{
  "n_layer": 10,
  "d_model": 256,
  "n_head": 4,
  "n_kv_head": 4,
  "head_dim": 64,
  "d_mlp": 1024,
  "vocab_size": 2990,
  "activation": "geglu",
  "norm": "rmsnorm",
  "norm_place": "peri",
  "norm_eps": 1e-06,
  "positions": "rope",
  "rope_base": 10000.0,
  "rope_fraction": 1.0,
  "qk_norm": false,
  "attn_scale": 0.125,
  "bias": "none",
  "tie_embeddings": true,
  "parallel_block": true,
  "extras": ["capped logits"],
  "init": "trunc",
  "init_std_qkv": 0.0429,
  "init_std_o": 0.0096,
  "init_std_up": 0.0429,
  "init_std_down": 0.0048,
  "optimizer": "muon_variant",
  "lr": 0.00769,
  "lr_mult_o": 2.0,
  "lr_mult_down": 3.0,
  "beta1": 0.93,
  "lr_head": 0.0116,
  "grad_clip": 1.0,
  "warmup_steps": 200,
  "schedule": "wsd",
  "decay_fraction": 0.768,
  "decay_shape": "linear",
  "final_lr_fraction": 0.0,
  "batch_tokens": [32768, 65536, 98304],
  "seq_len": 128,
  "doc_mask": true,
  "train_tokens": 369100000,
  "steps": 6260,
  "dataset": "wikipedia_en"
}
MLP neurons of a small language model. Each row is named by its layer, matrix (gate and up: input weights; down: output weights) and neuron, and shows model dimensions 80-143. Each number is 50 + 15 x the weight over its row's rms, rounded and kept within 0 to 99. A neuron's up and down rows have the sign that makes its largest values positive.
Before each neuron's rows, "fires on" lists the tokens most often at its 100 highest values on Wikipedia text that the model never trained on. A number after a token or word is its count.

fires on: " |" 32, "." 15, " he" 13, "," 12, " –" 9, " v" 6
L4.gate1001:49 34 35 74 55 43 62 46 48 56 60 55 21 36 73 13 63 49 61 73 48 43 30 34 69 66 38 48 71 43 64 50 68 46 80 26 47 70 57 49 63 57 61 65 30 57 36 46 44 70 55 60 39 76 83 51 43 61 47 64 39 43 54 33
L4.up1001:54 54 66 58 19 60 51 50 81 80 36 48 45 26 68 80 64 46 62 57 41 53 19 58 66 55 68 45 38 46 40 51 67 26 39 16 43 59 53 77 61 76 52 49 42 36 57 49 53 53 51 54 14 69 21 50 20 33 55 33 28 17 69 56
L4.down1001:44 95 55 68 53 45 56 53 22 49 73 35 41 49 27 21 36 55 63 36 43 52 73 70 29 65 18 48 39 47 58 66 46 59 61 75 43 48 52 43 40 62 77 62 26 57 46 60 55 66 57 56 29 44 66 48 44 47 27 59 55 23 51 38

fires on: "," 16, "ation" 15, " Party" 10, "ity" 8, "ing" 8, "ement" 8
L5.gate483:56 64 24 19 35 24 52 70 35 57 66 54 53 24 45 49 38 46 35 43 73 36 79 31 29 42 30 51 54 39 41 60 27 53 55 45 46 50 67 47 21 42 23 48 62 68 45 40 55 55 54 31 30 74 52 37 52 37 54 34 69 87 37 56
L5.up483:48 47 35 56 59 44 51 58 46 60 34 37 33 65 50 68 35 54 62 58 44 31 33 45 42 50 20 65 47 25 43 49 33 52 51 23 50 19 39 25 82 32 41 30 61 48 44 55 51 57 82 56 19 79 52 58 46 63 67 49 51 53 45 37
L5.down483:40 58 40 23 49 64 49 52 36 43 62 45 81 33 48 48 53 62 52 51 63 46 64 50 43 75 69 32 53 62 52 53 49 67 70 52 66 78 55 78 04 69 40 62 56 35 62 40 41 38 38 51 59 23 36 56 52 24 58 50 54 76 45 58

fires on: "or" 21, "ishop" 9, " president" 8, "tain" 8, "ian" 7
L4.gate9:42 43 49 59 66 25 77 51 59 62 52 53 66 50 32 36 73 42 51 34 54 23 44 57 71 47 47 46 34 63 52 73 36 58 45 35 55 71 56 38 58 42 40 62 56 52 53 39 85 68 41 40 22 45 38 65 37 56 80 45 49 53 50 51
L4.up9:50 45 56 17 75 56 48 58 40 54 64 27 58 75 46 51 58 44 53 72 57 47 37 35 90 50 43 49 39 67 22 49 56 67 51 35 47 56 37 29 12 45 27 62 51 65 43 37 37 36 52 32 37 57 43 29 52 61 33 62 69 28 62 25
L4.down9:49 68 62 87 29 32 80 57 61 42 45 35 27 40 38 51 66 77 66 37 77 87 56 66 39 67 46 62 50 43 67 49 51 59 59 50 45 35 62 78 57 50 65 65 30 31 73 35 65 39 90 55 68 45 56 82 43 54 68 56 57 83 62 41

fires on: "9" 29, "5" 22, "3" 11, "7" 10, "4" 10, "1" 9
L4.gate753:28 32 57 55 70 38 26 48 54 59 50 50 58 35 61 39 27 46 46 32 56 49 43 62 74 34 57 41 47 26 32 51 53 56 76 47 51 47 40 63 47 27 31 45 38 35 65 49 60 52 36 37 80 42 27 41 64 60 18 28 61 17 58 39
L4.up753:23 35 43 75 36 29 63 38 25 45 42 38 74 51 33 49 96 45 58 77 52 56 54 58 42 55 56 49 30 50 67 67 57 54 64 63 51 50 33 64 81 45 72 61 70 32 48 54 58 65 29 47 43 62 55 40 52 26 30 74 56 49 48 28
L4.down753:54 49 52 49 52 75 69 37 74 64 43 69 46 52 57 59 21 67 43 31 30 72 71 53 36 40 68 54 32 68 73 57 60 56 42 57 52 69 51 41 43 36 42 67 37 72 29 35 46 45 65 78 81 57 61 53 58 62 62 50 27 57 39 50

fires on: "D" 51, "R" 8, ":" 6, " Club" 5, " D" 4
L2.gate579:72 49 40 30 47 48 45 67 58 29 51 73 56 31 54 50 50 56 23 43 49 44 71 17 63 36 33 75 27 28 38 38 43 47 52 55 43 41 51 57 55 39 26 56 51 47 24 66 60 18 38 32 70 52 52 46 40 36 42 40 35 49 53 45
L2.up579:60 58 55 48 26 71 41 51 47 03 38 59 61 36 47 48 60 61 22 38 43 37 44 30 70 49 41 70 44 49 50 62 49 53 34 65 47 52 30 71 54 47 62 60 56 57 25 52 50 48 52 20 64 63 33 32 62 70 46 47 65 52 62 56
L2.down579:35 61 66 68 47 59 35 18 34 63 60 38 57 60 35 38 61 48 52 45 56 62 42 79 52 48 63 33 73 69 70 62 45 55 63 47 65 46 58 56 51 65 60 40 65 61 42 36 53 69 60 38 32 51 58 52 37 53 67 45 50 34 32 59

fires on: " |\n" 100
L2.gate1002:81 66 72 42 21 61 62 70 49 66 42 23 31 41 42 66 45 52 68 37 56 55 46 41 49 58 55 48 58 37 42 68 27 38 24 59 47 69 84 44 34 40 61 53 32 54 51 36 59 51 73 45 53 30 33 63 62 68 58 34 27 40 48 31
L2.up1002:38 46 21 55 52 56 62 59 43 45 47 43 60 44 24 36 68 26 49 42 51 49 27 72 47 62 67 24 37 33 43 58 40 77 37 41 40 46 55 14 23 59 28 13 27 41 82 89 37 54 16 52 60 48 57 49 70 65 67 54 37 42 36 19
L2.down1002:54 36 48 32 34 48 25 45 49 36 43 53 41 53 57 82 35 43 47 37 49 46 74 69 48 26 64 35 61 38 49 78 53 42 65 45 45 55 63 54 12 42 49 65 27 58 53 25 93 56 51 44 51 78 23 41 29 39 61 67 64 62 75 49

fires on: " album" 26, "bum" 14, " song" 12, "os" 8, "ograph" 7
L5.gate508:17 59 40 66 61 63 61 44 53 32 29 34 40 53 40 58 69 77 46 39 39 45 55 19 45 43 45 65 52 49 67 64 49 56 59 36 59 75 40 90 59 45 63 56 65 35 41 13 56 60 34 46 50 13 47 65 20 64 67 29 36 45 50 58
L5.up508:28 49 50 63 46 66 64 43 74 90 53 58 62 65 58 32 62 48 32 44 80 45 61 50 49 60 54 62 43 33 49 65 54 55 50 48 62 67 40 73 54 26 71 70 43 33 66 44 43 51 25 35 68 44 52 56 37 50 44 63 35 71 40 57
L5.down508:62 45 69 56 63 47 13 45 59 40 33 50 61 65 24 44 47 63 29 24 73 45 36 80 27 54 46 36 53 49 56 49 26 53 40 52 70 49 46 40 33 45 74 71 42 32 35 35 42 36 51 26 67 44 49 21 49 43 64 42 41 53 51 29

fires on: "ae" 22, "6" 12, "n" 9, "an" 8, "i" 6, " song" 6
L2.gate575:53 53 60 51 51 54 47 37 48 40 56 48 81 85 41 32 50 66 52 61 54 76 24 51 35 67 61 32 32 40 34 56 74 37 26 77 56 61 76 77 76 57 69 48 41 53 37 43 25 41 74 46 47 57 30 48 73 72 44 38 54 56 65 39
L2.up575:43 48 53 78 41 39 27 30 54 57 37 39 49 37 28 24 39 48 48 44 41 68 43 42 14 39 59 50 47 69 45 37 30 44 89 55 30 54 81 44 62 70 53 32 43 67 45 62 64 70 54 50 45 50 64 57 48 46 65 32 76 36 35 39
L2.down575:49 52 52 28 59 49 80 79 71 43 32 55 52 55 61 82 73 44 40 43 60 43 68 68 90 54 34 57 52 32 49 55 66 42 39 44 63 84 21 43 67 45 37 37 59 42 74 55 26 56 40 76 32 52 41 50 76 47 33 44 43 50 57 57

fires on: ";" 56, " |" 30, " =" 4
L4.gate75:63 55 44 53 49 42 38 51 53 73 70 57 31 41 10 52 27 45 28 49 69 52 60 48 51 44 29 42 29 36 52 49 37 72 45 36 16 53 48 43 51 27 35 81 66 60 43 61 18 71 68 61 61 73 48 60 38 49 56 54 30 12 41 67
L4.up75:49 65 44 46 67 35 57 59 41 51 49 50 48 28 49 64 77 31 47 41 74 54 52 60 65 47 52 62 36 19 29 23 37 59 35 34 36 30 36 50 69 66 59 60 42 57 44 39 53 12 29 38 25 32 41 77 59 51 70 42 58 57 72 57
L4.down75:39 46 66 70 46 54 47 39 40 29 47 47 69 69 66 28 06 69 56 39 19 49 57 51 41 30 54 44 59 65 69 71 41 27 62 72 36 76 33 38 30 40 55 50 45 63 38 44 42 77 44 47 50 71 73 22 49 25 35 54 60 45 78 51

fires on: "," 91, ")," 4
L5.gate82:51 43 59 52 37 49 35 74 42 71 31 34 52 31 37 74 60 63 44 30 58 99 59 87 75 36 40 19 42 58 68 36 51 58 44 75 24 56 62 38 39 43 58 60 48 59 68 45 63 60 69 46 70 47 30 51 05 77 54 53 47 53 58 59
L5.up82:45 70 59 52 41 62 51 73 54 65 21 32 59 31 32 95 65 51 38 42 44 74 47 61 64 45 20 51 41 63 49 48 49 16 32 52 40 73 48 43 55 27 49 53 60 58 29 34 54 51 95 35 57 32 31 61 25 82 51 51 53 52 61 46
L5.down82:44 29 52 44 67 60 47 65 41 33 78 37 55 41 70 45 46 53 57 85 53 26 64 54 30 37 60 56 64 46 39 64 52 39 69 53 64 49 31 57 00 46 28 43 43 43 58 57 56 38 47 53 45 62 46 52 33 40 99 43 47 40 67 30

fires on: "p" 17, " Gl" 16, " imp" 14, " prop" 12, "l" 8, "mp" 7
L5.gate925:69 42 27 61 43 77 36 55 44 49 26 37 36 60 49 32 56 52 67 88 47 65 62 36 64 60 52 40 53 64 60 39 43 48 49 54 47 29 35 32 40 55 37 44 23 41 37 61 30 51 60 64 44 55 36 27 66 45 69 73 53 60 41 68
L5.up925:54 34 31 51 49 34 53 58 57 61 48 47 53 55 77 49 78 65 32 31 41 28 49 57 60 31 14 51 38 46 31 43 52 53 38 58 43 43 57 66 76 44 37 62 65 74 48 43 50 39 31 30 42 57 35 74 51 48 47 59 47 63 52 66
L5.down925:54 61 36 42 58 55 57 36 57 71 40 61 51 47 48 53 48 51 72 54 54 25 48 35 63 56 69 62 41 35 49 54 05 32 67 41 72 38 16 47 33 51 63 45 24 52 55 49 61 57 63 67 22 66 59 64 56 59 53 63 71 46 66 40

fires on: "ing" 59, "," 23, "7" 6, "wood" 4, "8" 4
L2.gate727:34 11 43 59 45 54 48 48 30 70 36 55 77 31 36 37 90 31 72 48 55 60 33 54 39 50 27 41 44 63 67 42 72 42 71 51 44 19 53 47 51 29 38 29 50 48 32 71 76 60 64 44 45 61 45 47 27 64 30 27 41 27 28 57
L2.up727:63 99 66 56 53 57 57 41 51 60 64 41 61 22 38 56 45 65 43 71 54 70 33 64 81 38 71 38 77 38 39 56 54 35 58 35 52 56 74 58 88 72 50 62 45 48 35 33 16 53 54 61 39 39 78 60 44 51 42 54 35 44 41 60
L2.down727:32 07 35 40 42 40 61 63 30 49 54 55 52 59 44 54 59 59 82 57 40 61 55 59 37 50 50 78 50 53 53 30 56 33 50 80 34 48 33 59 50 64 47 49 55 73 24 82 67 76 67 27 65 76 31 26 38 50 67 34 45 22 36 49

fires on: " Y" 59, " y" 9, " /" 9
L5.gate764:49 66 40 37 77 51 48 64 41 68 41 26 39 65 72 49 56 55 53 18 49 51 90 68 24 71 78 54 50 72 66 37 51 61 15 16 41 36 50 61 64 41 41 45 42 52 57 30 25 29 54 46 52 51 31 43 65 53 11 48 42 34 26 35
L5.up764:40 59 51 49 76 68 72 54 23 69 42 43 43 58 72 52 68 28 44 45 38 44 71 66 40 24 70 68 58 57 59 45 40 57 38 54 59 32 39 46 41 52 23 56 53 47 53 28 72 48 18 40 75 43 64 59 68 32 48 39 60 77 28 38
L5.down764:49 51 42 55 29 64 65 22 52 61 53 51 49 52 30 59 49 66 66 65 54 63 41 53 71 35 32 25 79 64 53 34 63 41 33 43 55 61 58 49 47 41 59 63 72 25 37 61 30 46 67 23 49 60 73 34 43 39 67 38 72 52 55 49

fires on: "E" 15, "." 13, "i" 8, "at" 7, "ell" 6, "ze" 4
L4.gate316:26 49 40 44 51 17 34 38 64 44 59 79 48 39 69 56 51 45 63 74 32 60 42 62 40 57 87 28 39 52 47 32 53 41 60 40 54 55 62 72 47 59 15 30 50 40 58 43 70 56 57 52 46 37 45 35 56 82 45 39 50 64 40 40
L4.up316:49 52 54 60 42 40 60 65 34 41 49 76 73 58 79 60 48 47 36 32 39 51 50 51 51 59 64 57 61 64 48 34 72 64 94 24 31 41 96 54 57 54 45 50 60 52 51 41 52 37 15 42 65 40 47 42 47 59 73 49 47 77 52 47
L4.down316:37 60 83 51 62 54 62 66 59 38 56 36 26 51 39 51 19 51 53 53 65 56 67 50 76 36 36 54 55 49 38 42 47 43 29 82 76 54 33 52 43 41 69 48 47 47 62 51 25 78 58 43 48 55 58 40 67 41 22 40 30 44 50 48

fires on: " of" 35, "n" 27, "a" 23, "an" 4, " =\n\n" 4
L2.gate255:25 48 66 37 62 51 35 36 46 75 69 77 65 81 42 27 53 34 77 58 68 48 74 42 24 47 65 55 52 38 57 39 58 16 41 54 40 33 54 37 64 43 18 40 16 50 70 60 41 38 58 43 52 62 17 20 44 61 36 19 72 84 40 42
L2.up255:57 44 61 56 50 74 55 42 65 60 57 65 60 78 40 19 61 46 48 70 52 36 34 39 26 41 47 56 54 24 42 27 79 53 54 52 45 47 63 33 47 43 22 32 53 49 32 48 60 47 69 67 46 43 45 50 12 63 61 37 30 63 51 51
L2.down255:71 23 58 43 57 36 42 59 56 38 30 28 60 33 81 36 53 46 50 67 45 32 26 69 68 55 27 37 51 50 36 50 63 55 66 43 66 59 38 59 57 69 61 50 62 41 44 48 42 62 40 60 53 41 66 25 56 55 45 53 51 47 44 61

fires on: "," 81, "p" 6, "re" 5
L5.gate845:80 54 46 39 28 52 67 41 81 53 73 44 42 55 57 35 30 27 32 62 33 59 43 65 42 55 52 17 35 45 52 54 43 42 63 63 35 54 52 40 47 46 14 85 50 53 74 72 34 67 48 39 43 36 77 25 46 32 72 35 54 67 41 35
L5.up845:77 58 17 48 32 38 57 56 50 76 31 55 17 34 34 55 83 45 58 20 20 57 57 59 29 29 38 40 40 43 68 38 48 39 71 85 46 44 61 47 37 41 47 50 78 63 36 66 38 81 33 43 88 48 56 40 50 65 61 32 36 58 48 42
L5.down845:15 53 15 25 55 56 38 74 34 33 52 55 41 62 39 16 25 52 59 66 59 40 46 33 80 56 29 54 51 57 51 67 55 85 64 38 48 56 25 51 24 47 42 52 42 55 50 48 40 13 49 67 53 47 34 76 48 17 63 44 38 61 60 42

fires on: ";" 66, "," 20
L4.gate633:44 46 45 52 98 52 70 75 44 37 51 78 18 55 51 60 47 58 56 42 55 49 44 53 35 36 40 42 54 32 24 24 44 61 55 47 59 99 60 23 42 42 44 40 59 85 72 56 45 59 32 75 28 79 62 28 39 38 76 54 54 42 30 47
L4.up633:50 45 26 44 48 40 35 43 30 65 17 60 61 54 51 49 74 46 22 45 50 58 48 62 45 50 60 42 52 47 62 37 62 66 40 65 33 35 52 47 11 62 64 46 39 37 42 43 52 46 57 48 47 72 51 54 44 67 42 63 63 48 30 41
L4.down633:33 53 73 54 60 16 52 59 71 33 41 61 36 65 38 32 45 78 62 62 36 44 70 16 26 44 59 63 71 66 73 27 26 23 45 17 32 39 24 57 55 26 37 37 32 68 39 64 53 63 49 44 59 67 61 19 39 40 55 66 33 32 50 69

fires on: " |\n" 100
L2.gate895:37 39 40 50 55 61 19 60 59 66 45 48 65 24 49 55 43 21 55 68 39 57 58 38 64 40 58 38 50 18 54 55 28 49 64 44 36 66 59 80 47 43 52 50 30 48 42 43 61 48 52 57 73 72 30 50 69 62 62 90 59 42 50 49
L2.up895:21 67 34 53 30 47 70 58 41 37 74 41 22 60 33 44 69 58 29 59 35 33 57 38 50 61 63 50 63 69 57 59 77 54 52 53 70 68 45 58 59 85 52 23 37 18 79 55 30 60 37 85 42 41 51 68 24 59 61 57 64 60 40 46
L2.down895:67 44 45 26 48 52 49 67 51 40 34 49 30 12 61 44 53 41 58 38 61 37 61 67 51 55 46 46 38 43 79 67 52 54 46 44 44 31 41 65 40 55 73 50 28 55 71 25 76 68 69 48 18 47 54 47 43 53 77 75 67 26 38 32

fires on: " album" 32, "\"" 15, "ent" 14, "ream" 8, "bum" 7
L2.gate1014:43 39 34 76 47 75 46 15 50 45 57 55 56 47 32 51 38 47 34 52 51 41 53 15 41 71 88 86 52 35 64 57 57 75 32 35 73 47 57 57 48 57 57 44 70 44 55 52 41 46 50 49 28 14 62 72 43 56 52 57 47 41 61 67
L2.up1014:74 38 43 50 43 67 54 22 50 60 67 61 20 25 65 63 44 55 45 47 61 60 71 39 62 34 37 69 63 51 63 54 60 56 41 53 06 49 58 73 43 28 44 28 36 51 33 38 28 53 59 49 61 56 35 54 58 58 47 32 19 49 50 42
L2.down1014:20 47 38 39 48 39 40 28 46 38 51 31 56 57 38 36 50 44 35 32 64 48 43 69 49 81 57 57 46 66 55 48 37 52 53 61 80 46 36 53 25 61 50 64 70 51 52 51 69 49 53 33 20 38 50 39 48 41 25 61 61 76 34 57

fires on: "D" 31, "d" 24, " K" 23, "K" 16, " D" 6
L2.gate174:34 59 56 56 69 57 52 59 25 69 38 63 26 23 68 48 53 54 38 21 75 23 64 14 53 56 58 72 46 51 45 13 62 26 30 57 26 34 37 37 76 43 25 60 22 56 52 58 34 28 68 38 66 44 59 20 53 68 57 58 32 47 68 48
L2.up174:41 36 52 74 55 70 96 56 63 51 37 66 49 54 63 51 57 44 50 40 56 38 68 19 50 42 56 56 34 48 24 39 48 46 39 41 41 49 50 30 57 58 33 37 43 50 54 42 71 54 60 48 57 60 55 38 40 72 54 55 58 50 43 62
L2.down174:60 36 34 46 34 73 15 56 50 36 43 31 64 45 37 40 66 59 61 62 28 71 45 83 64 69 69 43 34 67 58 64 32 71 51 49 63 92 49 49 46 63 76 53 58 65 33 46 66 64 46 61 28 76 60 58 66 38 53 07 64 35 56 61

fires on: "i" 68, "ets" 8, "j" 4
L2.gate414:54 45 47 38 28 47 51 63 58 47 42 68 66 43 74 33 51 43 51 51 17 50 55 53 49 48 81 34 69 37 37 44 80 58 28 64 53 41 67 49 42 56 75 42 31 46 38 64 62 62 47 50 36 57 38 41 40 64 41 57 49 63 57 41
L2.up414:56 38 61 45 46 38 35 28 35 86 43 45 68 66 60 43 37 60 39 42 52 41 65 57 75 76 62 35 16 71 47 67 62 57 72 62 44 58 50 54 82 54 53 32 56 60 67 75 50 42 47 25 57 46 41 75 33 56 66 46 50 45 36 39
L2.down414:46 33 51 67 78 64 43 54 51 30 42 53 35 62 43 48 45 70 58 38 40 57 70 60 46 60 11 72 48 51 65 25 46 48 39 23 57 42 39 51 21 69 55 18 69 43 54 26 44 62 40 40 31 48 52 56 70 37 41 31 63 66 48 71

fires on: " |\n" 50, " y" 6, "s" 5, "o" 4, "ew" 4, " north" 4
L4.gate296:41 53 56 20 55 23 51 70 33 58 70 62 61 70 30 45 43 54 53 42 26 36 35 41 65 66 79 23 67 89 51 59 61 46 33 30 48 38 61 65 41 28 66 45 54 51 60 44 49 31 38 69 30 65 55 61 66 51 31 97 44 41 36 13
L4.up296:44 52 43 58 48 33 51 89 47 43 43 40 50 70 62 52 45 44 60 49 49 43 46 75 54 39 66 62 50 58 68 36 57 69 32 61 50 64 45 36 40 43 30 32 60 41 49 47 70 43 53 53 62 39 60 46 50 52 53 36 43 45 41 31
L4.down296:48 66 40 43 48 56 79 23 74 56 28 39 46 51 54 60 40 33 49 57 52 60 66 60 36 57 22 46 58 31 39 53 30 42 72 65 64 51 39 52 39 20 66 93 37 63 59 29 42 70 41 13 50 37 47 40 53 54 55 40 67 57 73 65

fires on: " medal" 17, " Championship" 11, " event" 8, "ournament" 8, "inals" 7, "inal" 6
L5.gate261:32 48 62 71 71 33 33 78 54 31 57 39 64 60 48 60 37 16 35 71 44 51 40 48 50 63 59 41 40 51 30 41 42 51 22 62 63 83 70 26 45 34 37 58 59 73 48 42 60 65 39 64 43 58 54 44 49 26 42 41 42 14 55 66
L5.up261:56 32 44 58 32 37 48 51 66 66 35 63 54 33 48 57 61 28 31 71 31 64 47 18 67 32 54 37 54 45 36 58 52 51 78 47 41 29 61 41 60 52 43 47 46 58 57 91 16 72 57 33 57 53 44 39 31 43 53 61 29 57 54 52
L5.down261:59 53 51 76 50 55 60 33 57 62 56 56 63 55 61 52 32 47 37 51 40 67 57 63 42 61 34 61 64 21 44 32 49 47 32 34 60 36 54 77 22 47 53 26 54 50 36 45 47 44 29 51 36 46 63 44 66 40 55 41 48 08 55 65

fires on: "," 72, "9" 9, "8" 5
L4.gate322:63 67 42 48 58 56 60 78 56 67 51 58 35 43 22 57 61 38 44 67 32 62 53 52 47 38 56 52 26 65 55 43 59 52 76 52 67 50 43 53 45 42 34 09 28 33 54 49 46 48 69 59 47 68 42 46 67 57 45 69 59 72 42 58
L4.up322:60 60 62 55 37 51 31 66 69 67 75 24 57 53 50 25 39 26 52 43 62 34 50 42 62 57 65 41 36 53 53 29 56 32 50 56 27 45 54 61 54 43 61 39 57 51 33 37 56 37 77 52 36 51 81 73 72 80 79 61 59 62 20 17
L4.down322:43 35 36 40 46 69 41 38 60 63 50 38 48 32 54 52 73 87 70 30 60 46 39 51 17 78 57 72 62 75 24 53 39 54 28 61 45 48 40 57 60 37 55 73 65 65 55 70 58 49 53 55 47 39 41 27 29 31 65 60 45 17 58 75

fires on: "3" 20, "4" 9, "0" 8, "ing" 7, "7" 7, " –" 6
L4.gate90:42 31 41 41 71 67 78 64 58 76 62 66 46 26 26 67 56 52 46 69 31 45 33 55 76 72 61 26 49 46 55 31 47 54 57 41 19 65 42 53 49 35 55 63 45 37 61 52 56 40 51 57 53 45 36 61 49 45 26 26 42 50 29 32
L4.up90:58 46 51 31 60 50 34 31 32 53 39 39 58 54 51 54 56 52 43 41 51 65 74 41 39 23 11 67 28 34 34 65 54 27 58 41 34 51 43 47 71 44 38 47 36 53 14 40 49 39 69 66 39 65 30 42 43 59 52 57 57 55 51 45
L4.down90:58 35 51 65 49 40 86 33 71 37 10 41 51 35 47 72 42 65 30 44 38 58 41 38 40 43 60 47 13 66 51 56 71 79 41 53 74 46 61 40 30 28 45 34 59 71 40 52 58 58 43 61 59 43 58 60 47 53 77 39 33 43 59 49

fires on: " |\n" 84, "\n" 16
L2.gate116:41 41 55 26 60 53 48 58 63 79 49 33 50 38 59 64 53 56 60 74 64 50 76 61 50 39 58 38 49 36 53 65 60 54 78 47 03 65 53 40 36 48 48 43 65 69 31 52 72 88 47 38 49 74 58 73 74 68 64 66 61 51 49 38
L2.up116:51 47 64 56 42 48 69 68 41 35 47 46 49 49 54 45 55 55 63 60 44 64 38 22 64 45 24 25 39 19 45 42 38 78 46 30 74 45 51 44 53 55 45 25 08 39 36 79 52 44 30 60 59 35 44 27 30 42 34 30 38 62 50 44
L2.down116:36 42 40 01 76 51 18 47 60 30 39 52 50 51 64 52 58 13 37 45 47 40 66 63 78 50 67 48 53 27 37 41 53 35 57 60 21 51 55 55 20 46 56 44 28 46 41 41 60 77 33 33 40 81 48 66 57 63 95 65 44 86 48 36

fires on: " pl" 21, " Pl" 16, "att" 13, " comp" 8, "os" 6
L4.gate3:57 13 36 62 32 54 61 51 50 50 66 64 70 57 53 39 26 43 43 51 50 51 56 61 33 77 83 49 57 39 83 41 55 43 21 55 54 47 63 43 55 59 60 63 34 50 35 77 26 54 57 60 57 50 58 36 77 13 47 47 53 72 68 46
L4.up3:59 84 36 50 16 48 54 41 31 58 63 46 53 35 46 41 53 46 37 14 63 58 57 37 40 76 62 72 87 52 73 41 58 31 72 65 54 65 51 43 50 62 68 38 37 63 71 94 40 47 67 55 31 53 79 27 22 34 44 47 56 67 36 55
L4.down3:54 64 45 63 68 68 48 39 57 43 53 45 47 36 68 61 32 64 59 22 53 51 62 69 45 55 08 55 50 51 51 64 66 34 40 34 53 48 61 55 76 90 25 43 71 43 50 43 55 61 14 63 37 38 44 49 32 88 27 32 40 70 42 36

fires on: " |" 47, " /" 18, " do" 8, "l" 5, " Ol" 5, "is" 5
L5.gate939:41 64 44 71 65 48 35 37 42 46 50 37 68 56 72 21 45 36 47 51 56 57 50 67 49 63 61 35 42 50 56 45 42 47 41 38 59 62 56 51 52 44 40 76 75 54 83 75 45 72 43 42 41 56 41 47 44 31 40 69 41 07 46 25
L5.up939:68 37 57 52 76 63 70 21 58 48 39 41 46 55 59 37 63 71 85 52 66 17 81 13 55 53 60 68 56 71 56 45 46 39 51 41 31 46 50 59 47 54 55 70 88 64 25 60 78 93 25 65 53 52 46 42 34 53 44 56 50 60 57 41
L5.down939:28 58 48 64 48 57 58 51 46 33 67 34 59 70 64 65 51 36 74 29 29 71 64 61 48 49 42 60 72 69 87 39 36 35 46 63 31 47 24 42 27 47 67 79 39 44 53 64 72 73 55 37 57 60 38 44 56 42 36 49 68 22 41 76

fires on: " P" 43, " F" 14, "v" 10, "F" 9, "}" 8, " Paris" 5
L2.gate945:57 75 50 47 75 34 43 35 39 75 44 29 82 50 54 69 63 80 35 40 68 46 42 72 71 37 58 64 55 59 30 39 77 74 51 45 33 34 55 27 96 54 54 53 34 52 34 69 43 56 34 61 48 67 35 71 52 59 68 40 65 39 65 58
L2.up945:55 91 51 42 36 52 52 53 63 49 38 60 50 63 39 49 80 23 57 44 47 54 62 65 60 58 39 58 64 52 89 61 49 45 50 57 35 66 56 60 37 29 34 37 89 77 62 49 76 48 76 49 52 28 47 81 59 61 66 19 56 32 50 66
L2.down945:62 19 64 58 49 50 66 53 60 62 75 58 49 18 41 46 30 51 51 58 31 28 34 31 39 33 54 59 38 56 40 50 45 49 34 30 83 62 33 50 65 63 69 58 26 48 44 36 52 26 48 53 55 53 64 44 53 14 55 64 64 43 61 44

fires on: " |\n" 40, " |" 27, "8" 7, "7" 5
L5.gate571:50 62 35 66 36 68 73 80 45 61 59 46 31 30 43 82 44 47 42 43 43 64 54 45 78 62 76 51 61 42 50 65 46 52 33 17 60 51 50 72 62 63 32 21 43 59 36 55 50 46 44 47 42 84 68 42 41 44 52 69 28 39 28 37
L5.up571:50 45 41 97 57 43 52 67 30 36 37 40 20 40 33 91 46 44 46 54 31 42 33 55 70 49 66 36 64 50 43 70 30 41 32 41 56 29 58 58 59 59 46 75 35 58 66 68 53 48 46 41 61 62 69 64 27 54 66 33 46 27 28 32
L5.down571:39 38 55 10 62 40 40 15 86 34 57 60 54 63 56 37 75 40 61 39 58 58 32 58 27 55 36 30 42 58 54 39 64 75 59 75 61 56 66 34 03 49 63 48 44 46 38 31 73 61 80 39 22 58 25 74 55 36 57 69 41 54 64 63

fires on: " B" 53, " P" 30, "BA" 4
L4.gate213:41 33 80 36 66 50 31 46 64 57 44 58 19 82 58 65 52 58 58 65 58 56 51 63 56 53 59 48 72 57 32 65 43 40 42 71 55 46 33 71 66 52 45 65 29 46 60 38 54 77 38 63 39 42 30 22 68 51 63 66 55 48 44 52
L4.up213:89 55 21 56 34 64 43 48 52 58 53 52 51 52 47 64 54 48 27 42 42 52 21 29 51 30 36 47 25 43 47 44 26 17 51 38 38 50 35 36 35 55 56 14 53 44 71 87 70 59 33 67 28 55 51 52 73 82 62 34 50 43 45 56
L4.down213:31 58 43 66 56 51 39 36 48 59 36 63 58 13 55 31 52 64 57 24 38 26 58 29 64 45 56 84 32 48 59 45 68 36 53 46 67 59 45 47 46 41 55 43 31 69 37 12 60 39 34 53 48 86 72 63 30 33 75 62 50 58 86 43

fires on: " Stev" 12, " Tom" 12, " David" 11, " Mark" 10, " Michael" 10, " Al" 8
L2.gate989:50 58 40 71 83 81 32 58 24 55 60 62 51 62 60 36 36 58 54 46 18 39 46 26 54 33 64 64 44 38 38 47 22 56 31 63 56 67 64 13 31 48 50 74 45 45 32 52 61 66 62 67 37 57 46 40 55 43 47 42 47 63 63 40
L2.up989:35 17 62 66 49 44 75 72 45 36 19 50 73 43 65 35 47 40 44 50 61 66 46 50 46 37 66 55 62 44 60 01 65 61 56 34 40 47 66 44 45 65 50 48 55 32 92 46 41 50 77 27 71 34 75 33 51 42 80 41 68 67 53 48
L2.down989:78 43 56 47 63 68 29 69 19 61 66 49 36 69 38 60 33 79 61 28 17 41 44 24 55 35 49 64 54 57 37 62 35 53 50 61 67 37 28 49 52 58 52 58 42 47 60 31 45 66 53 58 30 65 53 51 55 60 47 41 48 65 49 16